config.yaml
n_layer: 17
d_mlp: 1024
activation: "swiglu"
bias: "none"
tie_embeddings: false
init_std_down: 0.0
lr_head: 0.00275
warmup_steps: 231
final_lr_fraction: 0.03
dataset: "wikipedia_en"
MLP neurons of a small language model. Each row is named by its layer, matrix (gate and up: input weights; down: output weights) and neuron, and shows model dimensions 0-127. Each number is 50 + 15 x the weight over its row's rms, rounded and kept within 0 to 99. A neuron's up and down rows have the sign that makes its largest values positive.
A block is one neuron, or neurons of one layer that tend to fire together. After each block is what it responds to, as a language model described it from the Wikipedia text at the highest values.

L2.gate81:29 45 69 54 70 70 40 58 33 63 53 42 56 58 52 28 50 55 96 84 34 31 43 76 34 69 40 55 46 55 76 45 42 72 25 47 71 45 43 29 62 45 27 36 44 56 55 52 20 31 25 72 46 23 31 54 15 62 40 25 47 50 42 47 42 67 50 50 59 39 32 54 75 45 40 69 55 68 45 50 33 85 57 35 48 36 36 58 38 63 24 36 62 18 47 23 39 48 77 28 64 32 50 56 54 56 51 68 14 51 32 21 38 59 29 68 48 42 63 48 44 48 40 45 53 57 21 74
L2.up81:50 54 47 43 68 69 43 46 47 51 43 47 49 58 51 47 42 43 53 30 21 28 22 84 64 22 52 48 60 38 45 47 42 72 37 61 41 63 44 43 76 47 45 44 77 55 53 67 34 59 66 45 58 45 40 46 58 40 42 58 17 65 82 53 50 38 71 76 07 66 58 70 48 27 61 65 18 51 58 56 65 47 51 44 46 29 45 41 64 74 29 64 42 52 50 55 68 55 09 46 41 77 29 68 56 36 66 42 13 57 40 68 52 50 31 59 82 53 53 45 74 46 54 53 51 37 48 48
L2.down81:41 52 50 51 46 73 37 56 36 18 19 53 42 52 75 46 56 45 63 68 47 44 40 60 60 58 60 51 44 24 44 70 29 34 34 52 51 43 63 61 55 54 71 62 68 49 67 71 27 42 74 45 65 26 54 34 53 68 45 39 41 43 55 57 37 64 63 40 63 69 58 41 61 69 59 65 55 39 35 37 75 88 48 36 85 43 58 30 49 63 24 44 71 31 41 32 65 33 73 60 69 57 45 85 47 41 59 81 34 53 70 50 32 52 39 63 47 22 61 46 47 38 73 58 37 42 34 64
L2.gate166:50 45 46 51 69 58 44 60 42 33 38 57 79 55 47 48 49 69 52 48 28 72 38 47 44 26 64 42 66 36 74 75 30 55 44 51 58 63 54 42 54 47 54 65 52 97 49 37 56 46 58 60 16 18 22 20 76 47 44 34 36 62 54 74 43 34 44 55 54 45 54 53 35 66 65 55 47 51 47 64 42 51 59 39 40 47 58 36 50 75 40 65 33 71 67 33 87 41 62 28 70 60 50 67 75 19 53 39 38 37 55 57 30 22 46 71 62 50 63 55 59 55 54 56 52 36 56 37
L2.up166:57 37 54 54 66 61 64 48 64 38 43 52 42 48 39 40 37 52 80 57 67 54 45 58 24 26 35 46 61 54 49 26 33 69 60 42 43 35 30 89 68 23 45 44 58 38 45 64 51 20 41 79 46 49 75 59 51 50 65 56 38 69 67 61 47 30 83 24 78 52 48 46 61 34 70 43 55 53 66 44 68 51 59 46 31 39 68 80 44 53 32 53 29 34 15 66 45 26 63 63 49 30 49 23 27 42 53 63 55 44 60 57 41 85 49 46 58 26 62 25 10 32 53 43 33 53 36 54
L2.down166:51 53 60 28 73 48 74 71 40 56 45 68 57 42 30 29 62 73 38 53 30 56 25 48 18 30 58 42 50 73 61 57 58 37 43 67 48 23 52 72 59 47 44 69 64 57 52 39 63 26 66 46 39 35 56 37 48 52 24 43 51 69 80 85 51 37 81 39 43 47 43 47 46 38 45 40 25 33 55 40 85 57 68 59 47 34 30 56 51 52 34 51 29 22 37 57 58 54 66 54 42 50 63 40 48 27 79 48 47 50 54 51 30 61 53 65 76 35 69 77 39 45 26 24 59 44 62 57
L2.gate391:38 48 48 53 60 81 53 60 38 66 33 66 49 44 66 41 39 73 61 29 25 14 85 49 42 45 55 46 54 39 40 79 18 58 41 38 40 69 75 69 48 54 59 31 62 65 46 51 44 34 72 56 56 40 58 41 46 33 83 42 44 54 69 31 49 62 58 08 50 26 30 17 46 59 47 37 36 63 40 64 73 49 46 38 51 50 47 47 49 58 44 66 61 40 23 31 48 49 75 59 43 43 52 67 30 48 71 92 56 43 36 38 31 56 24 68 92 49 50 64 70 71 65 61 41 60 49 56
L2.up391:54 50 64 40 73 64 87 50 40 55 46 73 38 52 59 61 32 32 40 42 62 65 23 71 56 52 48 70 53 75 31 35 48 39 53 52 54 40 59 51 35 38 75 46 58 60 54 58 50 55 40 58 38 48 51 46 63 83 56 77 15 66 34 53 49 55 52 14 52 49 48 70 69 60 53 47 59 22 92 59 38 59 64 38 65 47 57 64 92 50 33 57 39 48 44 57 50 45 66 47 48 59 50 36 75 50 26 53 45 28 46 60 70 66 46 42 18 59 53 37 46 56 31 32 67 30 38 29
L2.down391:55 46 68 40 75 58 75 61 66 61 15 61 47 40 76 48 35 29 53 51 37 85 33 35 40 61 54 50 26 72 49 35 56 59 45 40 45 57 64 77 60 43 50 36 47 59 38 52 56 71 61 58 49 58 19 52 57 78 53 73 29 63 63 32 49 48 66 56 71 43 43 45 52 53 57 47 72 31 74 53 37 61 44 45 56 42 38 54 77 47 42 52 42 46 44 49 61 27 43 29 35 40 37 72 65 19 53 41 53 27 59 62 56 44 59 38 15 48 79 58 53 50 14 46 56 34 33 49
L2.gate948:38 48 13 38 71 51 71 59 61 41 63 79 57 56 50 42 61 42 99 40 68 49 36 46 36 51 29 30 40 43 39 62 63 47 58 21 74 41 68 49 49 50 48 28 44 59 54 63 40 42 58 52 52 60 50 46 42 41 15 29 61 69 56 35 67 10 56 59 73 56 73 67 33 59 59 36 44 40 56 54 46 48 66 37 40 29 49 54 40 65 48 58 38 63 62 71 64 69 63 37 53 21 77 44 26 51 53 39 77 53 65 76 66 35 39 67 49 58 45 72 24 52 47 55 20 51 32 63
L2.up948:45 54 38 61 56 49 80 46 75 49 72 64 41 54 25 48 57 41 66 76 47 54 23 61 51 37 44 35 35 28 37 56 52 54 72 40 56 69 39 30 45 45 32 44 55 55 27 63 58 64 53 54 24 54 45 53 78 50 23 41 62 53 47 48 61 35 72 38 80 66 60 60 19 51 68 35 48 54 65 28 55 53 59 44 23 15 66 70 51 85 26 65 44 63 54 44 43 67 62 51 58 42 45 39 39 41 43 49 71 38 51 52 42 57 41 60 56 64 61 71 66 37 28 31 25 62 56 50
L2.down948:61 56 44 25 77 53 38 43 57 01 67 53 64 48 10 34 67 61 54 24 64 44 26 45 22 30 70 39 44 57 38 73 46 53 33 76 61 57 31 50 53 51 47 46 39 46 45 37 56 30 49 46 43 45 50 56 65 45 24 37 53 62 82 48 93 64 37 26 60 69 47 45 41 65 59 35 24 49 53 52 47 43 77 55 30 41 13 56 36 56 43 40 59 48 47 58 68 68 48 37 40 61 64 43 30 25 41 43 65 73 52 48 44 39 25 46 42 33 50 55 57 44 45 45 35 62 37 59
Description: Word-initial name fragments

L2.gate92:44 28 46 68 47 62 00 51 35 55 59 34 38 54 58 69 56 59 52 49 50 44 28 78 42 39 56 42 37 46 40 30 45 30 67 65 48 72 52 41 64 41 62 25 61 54 41 75 52 49 66 42 58 52 49 28 48 79 52 56 54 44 13 60 40 47 62 49 39 66 56 21 58 57 59 72 60 52 37 46 76 30 55 34 73 58 30 75 49 67 63 45 35 46 68 22 46 36 41 41 43 31 37 52 76 24 48 35 58 38 62 39 65 41 31 50 63 73 62 54 51 37 55 44 46 52 51 46
L2.up92:37 69 34 35 62 21 31 50 38 36 78 12 48 35 28 34 60 72 58 65 50 57 66 74 38 44 43 37 24 31 46 53 42 48 76 55 29 62 32 42 73 52 54 56 59 67 43 39 57 63 62 26 39 70 42 53 61 43 62 52 71 43 52 52 73 41 61 51 51 44 05 13 59 30 36 83 50 53 63 51 29 77 48 57 76 21 71 28 63 54 34 48 35 64 64 14 56 37 49 53 53 51 38 33 75 40 65 22 91 55 64 74 76 13 37 60 46 57 51 23 33 62 42 33 39 46 24 26
L2.down92:55 43 77 60 66 82 38 54 42 83 53 32 56 57 71 39 51 72 47 33 48 39 43 61 30 31 66 49 59 35 69 46 41 47 45 85 43 59 47 36 60 61 69 13 65 41 40 60 55 58 95 43 72 45 43 17 51 70 50 53 61 56 49 68 28 42 61 61 42 44 54 21 55 70 83 50 68 18 42 40 46 16 66 49 67 55 71 43 49 76 44 54 26 41 49 36 78 55 56 56 58 40 58 54 93 55 24 52 42 40 52 56 59 36 54 34 77 63 53 63 45 51 65 55 67 61 42 33
L2.gate112:58 56 47 36 71 34 56 54 40 43 58 26 33 62 62 33 63 51 70 31 37 30 59 63 46 11 47 48 33 63 61 11 57 55 65 71 75 64 59 21 51 32 41 34 61 64 47 52 47 52 39 38 61 65 50 33 56 76 74 36 54 50 65 34 60 46 68 62 22 60 31 45 30 51 40 61 56 60 30 40 53 27 69 12 70 61 36 64 43 50 49 49 46 37 45 34 71 57 37 38 50 17 46 78 75 25 53 46 74 61 39 55 49 73 44 37 43 65 48 61 52 44 47 38 39 55 50 41
L2.up112:43 43 49 37 35 20 32 42 66 56 58 46 28 29 68 34 25 36 42 35 41 47 46 32 41 43 56 37 36 52 51 15 64 46 54 47 62 65 43 49 88 57 68 60 48 69 39 49 67 53 42 31 34 56 50 37 43 64 67 27 49 51 42 57 27 43 55 59 49 48 40 15 80 21 32 35 58 53 47 28 34 46 66 48 71 81 50 55 60 61 56 28 37 43 58 20 45 47 66 48 12 28 56 57 82 68 63 54 57 46 50 52 58 43 25 39 62 48 32 52 69 58 53 50 33 50 68 44
L2.down112:48 38 49 70 62 44 39 43 44 63 66 34 51 50 54 54 44 43 29 52 63 21 15 51 39 23 59 41 79 27 64 47 52 38 55 48 38 41 24 35 51 60 38 27 33 59 28 65 59 32 51 22 74 61 75 25 44 54 34 34 37 53 31 86 51 15 46 61 52 73 49 44 47 49 47 42 37 49 47 57 51 63 53 41 75 67 37 34 53 48 72 64 50 57 70 45 58 47 66 62 34 59 53 41 76 42 21 44 47 47 41 52 45 50 31 42 69 43 53 59 53 73 74 47 72 67 40 35
L2.gate300:63 45 74 41 59 28 44 50 66 57 44 47 16 43 62 28 45 43 27 31 49 53 51 62 45 40 51 36 55 45 67 44 53 56 61 56 53 47 32 51 70 19 43 34 54 53 40 50 51 67 49 47 43 49 39 87 31 71 45 40 82 43 63 48 52 65 30 52 64 59 39 50 87 50 60 23 57 52 71 46 42 57 51 38 51 29 46 61 63 50 32 34 38 62 47 55 48 56 21 54 44 35 73 40 82 46 65 73 54 52 50 61 69 70 60 43 36 51 77 54 45 71 51 50 37 38 51 54
L2.up300:30 50 47 59 34 57 49 34 78 28 65 82 28 53 55 48 41 56 47 56 43 36 44 61 47 33 61 40 43 53 31 35 61 47 33 44 41 96 75 62 60 50 75 39 28 47 58 28 72 43 46 62 44 71 69 38 42 65 75 25 45 41 24 47 29 45 45 57 52 54 73 45 59 35 52 52 22 47 46 17 48 44 32 46 61 39 34 44 49 29 46 45 18 55 27 59 75 57 48 30 50 42 23 53 61 43 37 42 55 71 42 62 27 53 33 65 69 40 37 69 47 32 60 72 55 22 57 56
L2.down300:44 54 49 67 66 46 53 70 52 35 55 35 41 14 57 48 79 28 61 66 51 34 43 45 45 47 52 53 47 42 66 48 53 20 39 64 24 77 50 57 72 59 35 56 69 51 71 33 66 25 50 57 42 86 35 39 45 55 49 58 70 60 40 43 37 34 78 47 80 51 56 30 62 38 64 67 55 54 41 65 78 38 77 44 66 31 59 53 47 67 44 63 59 47 40 41 69 78 35 63 76 63 52 42 76 70 41 48 47 52 62 54 21 68 50 54 51 34 28 79 39 45 50 53 42 48 56 65
L2.gate949:70 45 84 65 58 37 45 80 55 55 47 57 55 54 58 34 42 47 65 30 36 77 76 68 76 50 16 24 48 50 45 73 57 81 56 32 21 33 48 65 34 26 50 34 46 47 23 59 28 53 60 44 33 58 28 53 46 76 34 74 52 48 58 28 75 62 68 36 26 40 23 47 45 43 41 34 31 58 22 24 43 33 52 44 29 20 56 41 77 30 52 46 51 54 59 51 52 14 53 51 15 47 85 41 51 75 62 75 62 62 64 45 51 43 60 67 46 39 73 74 43 45 34 51 34 44 46 44
L2.up949:62 26 70 43 37 29 39 54 53 60 67 49 43 45 21 49 37 28 41 54 44 46 56 62 62 58 57 52 36 51 32 48 55 57 59 39 47 58 42 47 70 47 47 34 63 44 53 79 51 41 62 42 43 58 45 53 62 82 44 68 42 34 52 69 48 61 69 68 56 40 74 61 60 22 66 65 49 71 41 41 65 45 35 50 41 40 50 46 82 38 52 70 76 29 55 45 32 58 28 27 61 84 78 64 44 59 52 75 58 46 43 29 39 44 36 38 28 49 23 68 85 56 50 42 50 60 42 51
L2.down949:42 26 60 50 50 64 74 58 73 35 56 58 55 57 24 69 31 19 51 49 05 09 54 35 27 57 57 85 56 48 72 58 55 43 48 42 51 66 20 46 63 46 49 33 49 31 66 76 28 54 51 49 60 74 36 53 63 64 22 76 51 12 29 90 71 81 53 56 58 74 77 47 44 56 47 31 35 74 37 37 50 53 27 35 45 52 35 69 68 38 41 54 67 30 76 69 45 53 37 37 56 73 53 54 38 71 42 34 54 26 54 41 66 47 42 48 35 57 12 51 56 52 57 46 62 56 54 40
Description: Ordinal number words

L5.gate904:50 59 32 36 75 11 37 51 59 51 48 42 43 32 36 65 62 42 37 59 69 30 43 62 77 64 26 63 36 60 12 35 75 80 65 28 67 57 46 60 20 34 52 53 56 53 58 68 56 44 45 25 45 49 47 36 47 30 57 66 55 50 61 32 60 25 52 67 61 44 57 53 52 61 73 52 56 77 45 53 64 71 63 40 46 33 43 32 31 71 79 54 42 72 71 19 47 69 59 51 53 69 46 55 38 65 50 32 62 58 40 60 55 47 30 45 51 53 28 63 53 52 57 66 43 37 24 54
L5.up904:50 32 83 76 67 53 62 68 32 49 48 70 55 48 34 65 40 43 55 27 51 74 45 35 75 61 43 37 62 23 40 33 34 80 58 78 45 37 58 61 59 67 33 66 60 57 21 29 40 59 26 69 61 46 52 53 56 60 68 43 48 47 69 47 57 43 35 72 44 54 61 31 47 80 68 67 60 55 65 65 37 22 50 49 60 52 56 52 55 40 37 57 39 34 43 31 13 37 25 25 43 72 44 53 85 35 53 44 20 80 60 34 63 33 75 41 27 43 56 72 47 42 73 30 65 34 45 43
L5.down904:67 51 96 56 66 65 46 35 50 71 45 66 39 44 57 60 66 51 31 39 38 53 71 14 58 44 52 53 37 35 47 77 28 44 58 61 49 38 35 50 53 70 39 64 67 45 54 76 36 60 54 78 73 49 36 46 43 35 31 65 68 73 37 41 40 39 76 66 38 48 54 73 31 67 37 64 53 49 68 10 54 74 67 20 64 37 52 68 66 57 56 28 47 31 52 59 60 42 39 30 54 40 59 47 75 35 53 73 66 46 56 34 73 49 41 44 42 56 38 58 32 34 40 50 50 23 54 39
Description: Mid-word "ar" in names

L3.gate9:51 45 31 54 31 56 51 67 46 51 61 55 14 83 46 56 49 69 50 37 28 66 36 61 49 64 68 41 32 43 32 40 34 33 78 62 45 44 58 52 32 58 67 25 47 48 47 55 64 54 51 46 50 59 65 54 31 67 64 21 63 64 50 51 48 51 63 22 77 49 41 68 64 34 36 58 46 51 53 51 69 51 66 30 50 45 57 66 42 38 49 46 55 53 45 86 47 57 81 66 41 72 48 63 53 36 42 33 59 47 81 80 52 42 21 43 82 68 55 15 60 41 23 31 45 76 52 44
L3.up9:51 40 41 22 26 44 33 53 47 46 24 33 39 74 48 17 51 36 43 39 21 81 44 62 43 79 65 60 36 37 85 53 57 56 67 39 60 69 67 38 64 34 35 47 59 54 28 44 31 41 58 45 35 44 56 56 54 60 60 63 47 67 44 28 50 38 46 38 53 50 46 44 69 40 44 69 26 46 55 13 32 53 31 40 65 39 40 61 68 41 58 30 07 57 54 48 34 29 72 72 57 49 55 30 54 53 34 37 57 50 62 61 20 53 61 52 45 31 24 29 50 44 50 53 20 49 42 30
L3.down9:65 41 41 41 38 68 62 78 57 46 64 65 57 48 64 41 16 59 48 60 55 43 37 77 43 33 43 40 31 59 38 22 33 25 51 61 61 59 60 31 61 57 66 20 26 40 55 61 31 41 54 66 16 66 85 77 39 47 58 34 62 43 52 45 37 69 55 66 55 71 17 56 31 38 54 49 38 56 66 52 67 70 59 45 45 31 69 39 71 39 43 60 57 56 67 71 64 30 22 35 64 19 70 69 79 40 74 46 48 49 70 50 59 72 60 52 52 68 32 68 61 57 54 41 55 62 52 43
L3.gate206:72 63 30 25 51 45 50 48 50 62 63 34 45 64 32 54 62 51 42 51 52 41 56 70 43 33 20 49 82 32 41 35 76 57 25 64 71 51 55 53 54 48 57 60 51 81 56 51 57 50 41 47 33 52 62 60 68 43 78 53 33 56 21 62 51 34 57 64 49 74 27 26 45 40 27 64 34 65 32 34 83 61 43 23 63 27 46 75 61 10 26 30 66 53 52 51 53 39 36 22 36 60 38 25 48 34 53 65 47 48 51 46 55 46 47 55 67 33 66 39 45 10 34 54 67 50 69 64
L3.up206:70 41 44 49 23 45 55 76 68 62 16 45 73 72 61 41 49 46 66 47 50 64 50 52 45 33 43 52 35 30 52 57 58 65 48 45 51 58 40 33 50 46 50 54 51 42 68 81 36 47 69 64 59 54 47 36 51 14 35 39 48 48 35 49 54 44 52 34 58 18 56 39 21 75 48 43 48 21 46 57 82 52 73 14 63 37 38 26 71 22 43 59 51 76 31 43 71 51 69 64 62 33 47 49 58 60 44 52 38 42 52 49 60 48 65 43 52 71 71 55 59 29 38 67 74 28 61 51
L3.down206:45 56 43 26 45 43 57 86 80 60 49 42 27 72 28 46 36 59 48 51 34 64 60 74 20 37 29 34 44 33 41 37 76 56 50 66 77 69 50 71 63 34 57 55 49 46 43 59 56 47 53 36 43 43 61 60 36 39 44 56 55 31 10 37 63 65 49 38 64 44 31 59 55 40 31 52 23 37 44 53 68 30 58 12 52 29 69 64 51 36 41 53 50 43 28 52 59 31 57 58 37 60 40 56 36 31 46 26 67 71 40 64 29 65 39 39 67 29 66 63 67 23 38 39 63 61 59 50
L3.gate711:45 46 23 46 59 40 49 81 41 48 50 72 23 61 33 49 47 64 72 55 82 50 52 56 63 69 39 59 39 51 67 84 73 44 47 39 28 49 53 68 12 33 63 53 41 51 76 48 43 53 72 72 46 47 33 45 61 31 40 40 61 29 44 20 49 13 82 42 65 38 24 37 16 88 51 50 17 52 26 65 69 75 48 40 39 54 33 41 45 34 52 66 64 67 47 23 77 65 40 41 53 51 42 64 73 58 34 51 72 48 20 74 62 35 53 44 59 55 75 51 44 21 36 59 40 55 25 37
L3.up711:68 26 42 41 53 51 40 60 47 43 22 51 37 42 62 45 36 56 56 60 43 81 45 43 37 53 64 78 22 23 42 69 23 39 27 56 47 59 44 27 67 49 72 56 54 47 39 23 48 57 65 59 49 47 47 46 49 64 24 56 41 31 53 55 39 53 39 54 34 33 31 56 24 68 44 21 40 22 33 29 59 52 62 46 46 41 40 67 45 47 36 54 39 24 82 41 58 58 76 89 38 58 47 48 56 47 49 49 62 34 73 44 13 50 71 46 53 37 54 18 72 29 68 47 51 35 40 54
L3.down711:45 64 38 37 53 36 66 62 37 36 51 42 72 58 45 29 45 60 58 27 76 50 76 58 47 49 32 57 43 32 60 25 52 33 55 39 33 48 83 36 75 41 68 72 68 53 54 40 46 53 47 51 36 33 80 56 53 52 85 40 46 54 30 57 54 40 41 75 46 53 40 62 19 57 64 46 55 45 56 67 52 47 92 40 46 80 33 48 53 70 23 62 65 65 47 65 46 43 52 48 48 34 60 51 68 45 51 30 73 49 59 48 69 69 60 52 39 49 03 52 64 60 50 60 45 75 79 43
L3.gate996:53 55 46 31 57 32 56 47 84 52 36 63 38 64 39 30 57 60 39 62 17 79 41 80 24 46 54 67 55 27 45 57 66 33 39 28 56 65 43 52 62 49 48 55 35 73 53 48 67 55 43 45 49 67 48 52 42 48 39 62 39 69 41 65 43 48 74 66 33 46 33 63 40 60 40 67 65 31 22 23 71 62 37 44 42 23 60 58 89 39 33 46 85 59 22 54 62 34 52 65 62 47 45 57 66 36 70 61 44 57 36 29 48 54 22 41 88 48 37 09 41 37 59 24 59 43 63 52
L3.up996:52 47 43 38 64 61 18 27 58 36 29 74 50 60 61 52 22 67 39 51 48 46 36 48 66 37 74 61 49 31 40 55 52 30 30 50 76 71 32 78 55 64 65 54 53 65 54 76 58 36 79 45 34 45 36 38 73 30 53 65 65 38 41 33 64 47 42 26 25 50 43 32 50 20 50 74 31 65 54 55 63 59 39 09 44 69 49 60 47 71 43 64 42 31 56 45 62 74 48 55 57 65 30 35 69 39 47 42 73 28 66 44 42 57 38 57 73 54 64 51 74 30 20 18 60 41 47 38
L3.down996:63 52 54 40 59 47 43 30 50 30 40 78 52 55 59 34 27 75 35 36 49 69 43 62 49 35 80 35 63 55 39 64 46 47 51 46 82 63 34 69 62 29 60 45 56 57 42 60 47 28 74 47 25 31 51 38 47 36 69 54 63 60 53 55 56 40 46 47 38 52 42 60 35 61 55 53 45 52 47 66 45 46 56 38 59 51 30 58 41 66 35 60 24 43 16 36 63 40 49 68 74 69 50 45 75 44 39 66 57 46 59 30 41 76 57 60 78 60 47 37 62 18 31 06 38 50 52 30
Description: Name-initial "-ar" fragments

L5.gate697:29 61 46 40 61 76 78 69 36 63 53 52 45 54 43 86 41 58 51 43 28 35 51 40 49 50 77 43 89 56 50 50 12 45 40 75 33 66 36 65 43 68 36 69 53 35 53 57 44 70 72 58 58 37 80 30 58 62 41 50 35 46 35 54 41 45 66 30 69 70 38 44 45 33 54 83 48 79 58 34 69 58 43 11 81 61 58 86 73 51 55 12 23 76 68 36 52 69 23 33 40 29 69 74 49 34 22 52 62 38 61 14 52 98 55 57 51 70 36 51 73 64 39 53 43 63 77 62
L5.up697:63 55 43 68 42 42 84 38 56 55 68 70 36 37 17 51 42 46 42 29 85 60 54 31 39 57 55 51 17 49 67 78 46 56 51 55 50 48 48 34 43 65 52 42 38 81 57 75 42 75 51 50 60 70 63 64 59 51 46 71 52 52 47 63 45 55 43 56 49 59 47 55 53 51 36 51 65 48 39 52 38 40 70 56 44 71 57 53 18 78 59 73 80 68 34 76 47 56 58 42 66 59 37 83 52 31 41 48 44 78 60 43 54 38 27 46 82 50 61 60 39 33 40 48 58 33 66 68
L5.down697:52 17 56 57 74 37 69 63 67 59 62 54 48 54 63 47 54 27 25 61 41 38 75 58 83 73 43 44 40 76 63 65 36 43 35 30 56 60 67 54 37 76 49 68 80 47 49 51 37 65 71 33 45 80 32 76 43 34 47 28 35 66 48 41 67 34 24 45 69 51 52 44 23 43 32 65 51 63 26 58 37 39 79 50 55 77 56 50 32 37 51 33 34 66 56 18 46 38 53 50 48 27 54 30 40 59 68 61 61 55 45 35 73 35 26 57 43 56 59 63 58 56 38 45 28 20 56 54
Description: Sports competition terms

L3.gate455:30 09 48 50 55 41 56 74 49 63 41 53 81 90 51 45 81 33 44 57 66 25 51 73 54 68 47 59 46 65 61 51 88 46 49 39 56 56 55 56 53 24 62 63 45 41 70 62 60 52 70 62 42 29 32 56 45 77 51 55 46 05 57 66 56 36 33 14 49 43 41 29 65 62 51 57 68 59 41 56 55 55 50 51 61 77 44 86 55 23 51 56 33 52 54 56 37 50 50 28 39 37 76 64 34 56 54 46 32 39 62 60 99 45 52 56 71 62 47 48 51 52 82 61 53 84 64 45
L3.up455:73 60 57 31 44 47 77 28 96 44 58 37 51 69 43 32 69 61 63 46 48 24 44 37 60 53 27 41 45 31 33 45 52 53 11 74 51 36 32 47 67 40 50 46 69 35 45 36 43 61 53 63 40 61 61 54 50 17 43 48 84 33 15 35 72 42 54 73 39 58 50 59 93 65 51 38 50 26 41 43 37 61 68 37 72 59 64 72 83 25 36 30 42 59 48 67 37 16 38 71 23 23 42 43 39 52 30 60 59 28 35 53 75 42 09 60 47 39 80 77 44 48 43 27 48 51 50 45
L3.down455:63 49 59 39 72 53 26 34 59 43 48 27 57 86 53 36 44 55 43 52 55 30 44 60 25 50 42 54 43 53 35 48 80 53 37 59 73 43 21 71 36 50 50 38 56 32 68 48 58 37 69 33 48 31 69 59 51 60 50 79 45 48 13 71 34 49 31 55 37 41 63 46 88 59 61 36 66 27 33 48 53 70 72 55 73 72 81 33 63 33 44 55 40 46 64 66 38 37 68 66 50 37 31 54 47 18 64 61 54 32 35 34 42 49 27 48 41 51 53 75 47 52 59 60 35 32 84 47
L3.gate480:52 46 81 62 70 53 62 53 63 53 52 55 83 45 39 67 71 62 27 45 36 37 59 57 52 61 47 55 71 48 65 53 41 60 62 57 39 56 39 44 59 43 67 70 29 29 39 70 38 63 70 65 41 63 30 33 49 75 53 47 51 42 40 50 63 55 64 58 63 32 52 53 60 44 23 58 44 51 55 52 45 49 61 42 71 16 62 48 61 34 35 48 24 60 32 48 27 75 56 28 54 42 64 55 43 78 24 55 36 62 41 63 50 48 24 47 69 27 89 61 48 59 75 46 21 60 47 69
L3.up480:53 57 42 36 63 22 55 40 91 44 28 69 57 42 31 46 32 53 37 44 32 53 45 28 41 50 25 53 56 71 63 47 61 38 77 56 46 52 43 32 26 48 44 67 46 59 58 67 29 73 45 52 39 52 50 55 53 57 51 33 54 39 53 27 64 48 54 64 29 24 60 65 67 34 49 71 74 54 42 40 51 14 59 41 59 26 52 64 55 50 33 37 29 85 55 66 14 55 36 81 54 59 66 48 28 58 56 62 47 39 38 64 59 32 45 45 48 34 45 53 36 45 68 59 48 43 50 45
L3.down480:46 49 33 30 47 29 43 67 47 50 64 34 40 53 55 46 36 76 74 37 26 53 22 46 27 64 49 28 55 75 37 23 45 29 70 44 56 48 61 27 29 68 50 48 52 37 64 53 68 61 61 58 63 65 46 51 47 73 57 49 69 33 52 21 45 27 59 41 64 57 68 55 44 51 72 56 65 65 46 40 47 33 66 40 64 18 58 58 81 50 57 36 61 69 70 67 70 64 42 53 69 67 56 73 51 57 52 55 35 45 48 57 37 41 38 53 46 41 39 50 67 47 58 37 53 48 54 38
L3.gate638:46 56 70 21 61 34 57 48 47 70 35 60 39 33 46 64 64 58 51 73 40 59 67 64 66 75 41 48 69 39 66 64 32 35 30 30 31 50 66 43 22 53 68 77 27 72 36 34 46 51 37 53 45 60 47 54 68 61 48 26 54 43 40 40 70 62 62 68 62 77 45 64 44 73 29 60 51 59 39 49 50 38 72 64 44 52 68 45 53 42 45 51 47 72 73 47 52 34 46 60 34 56 72 39 30 71 41 34 20 58 54 70 80 52 83 78 55 28 50 51 63 18 47 57 25 58 53 53
L3.up638:42 78 30 38 22 41 70 39 82 29 50 72 24 21 40 67 62 50 40 66 31 47 62 70 49 57 43 65 64 25 41 79 64 31 47 22 48 47 74 41 36 50 40 62 34 79 46 28 55 50 10 53 39 63 69 55 64 44 44 24 59 61 28 34 73 61 72 49 66 69 56 78 66 81 34 67 46 51 52 43 48 40 81 63 53 62 62 51 88 63 45 35 47 73 53 40 43 44 36 50 54 44 56 43 26 27 53 30 06 48 41 74 65 38 52 47 32 27 33 59 53 24 84 61 35 54 57 55
L3.down638:37 60 47 60 46 39 44 58 44 67 50 51 01 64 55 44 36 33 45 61 42 51 54 34 84 63 55 34 40 64 49 45 74 36 44 22 60 37 51 74 39 73 40 53 47 50 69 53 49 50 56 45 41 83 41 38 35 49 39 08 36 59 38 42 18 38 69 58 80 51 73 60 54 66 49 46 68 51 63 51 50 50 45 34 55 69 65 60 84 38 70 46 60 36 49 55 22 42 72 42 54 25 29 62 35 45 72 31 37 55 48 69 29 29 44 38 35 48 50 43 45 33 58 50 43 38 41 39
L3.gate865:79 48 64 31 47 22 60 41 81 73 49 31 41 37 45 54 40 56 44 41 54 71 73 59 48 48 32 42 64 36 65 84 56 51 10 52 42 38 68 46 44 38 40 61 66 51 21 28 18 43 33 56 52 46 48 46 42 63 70 37 43 64 04 30 33 59 46 62 45 72 69 38 74 37 30 27 58 72 37 39 49 48 43 62 51 16 55 52 83 42 23 23 60 56 20 39 29 41 27 72 29 35 66 44 62 60 48 31 15 27 36 69 80 58 60 60 68 30 60 64 58 37 43 61 40 51 49 58
L3.up865:28 65 37 63 29 42 34 65 20 49 24 49 28 53 41 35 42 60 54 51 31 57 10 58 69 68 33 32 54 50 52 54 48 37 43 46 33 49 60 80 56 25 46 49 57 64 54 49 51 28 53 37 42 47 54 59 69 46 45 35 42 72 52 33 42 33 51 70 85 63 54 60 64 42 68 77 39 37 41 40 39 07 41 40 67 56 47 65 63 53 71 66 45 50 56 74 38 38 54 64 80 59 44 61 69 50 35 82 38 42 57 37 66 49 06 38 87 57 67 14 47 74 44 72 38 56 48 32
L3.down865:44 60 27 74 46 61 38 49 31 34 45 42 37 70 24 40 62 46 53 47 61 57 34 53 65 53 42 69 51 62 24 62 54 54 71 39 46 54 49 60 62 48 39 39 52 64 51 62 46 53 57 48 62 75 67 48 58 43 60 44 11 51 62 71 33 36 48 41 56 56 61 64 58 38 58 43 34 36 64 62 46 17 50 32 32 63 52 62 61 38 65 55 38 38 82 64 35 46 54 50 29 63 43 58 38 72 49 65 45 42 35 45 51 52 52 49 89 69 49 42 63 52 66 38 65 37 48 47
Description: Sports score and table separators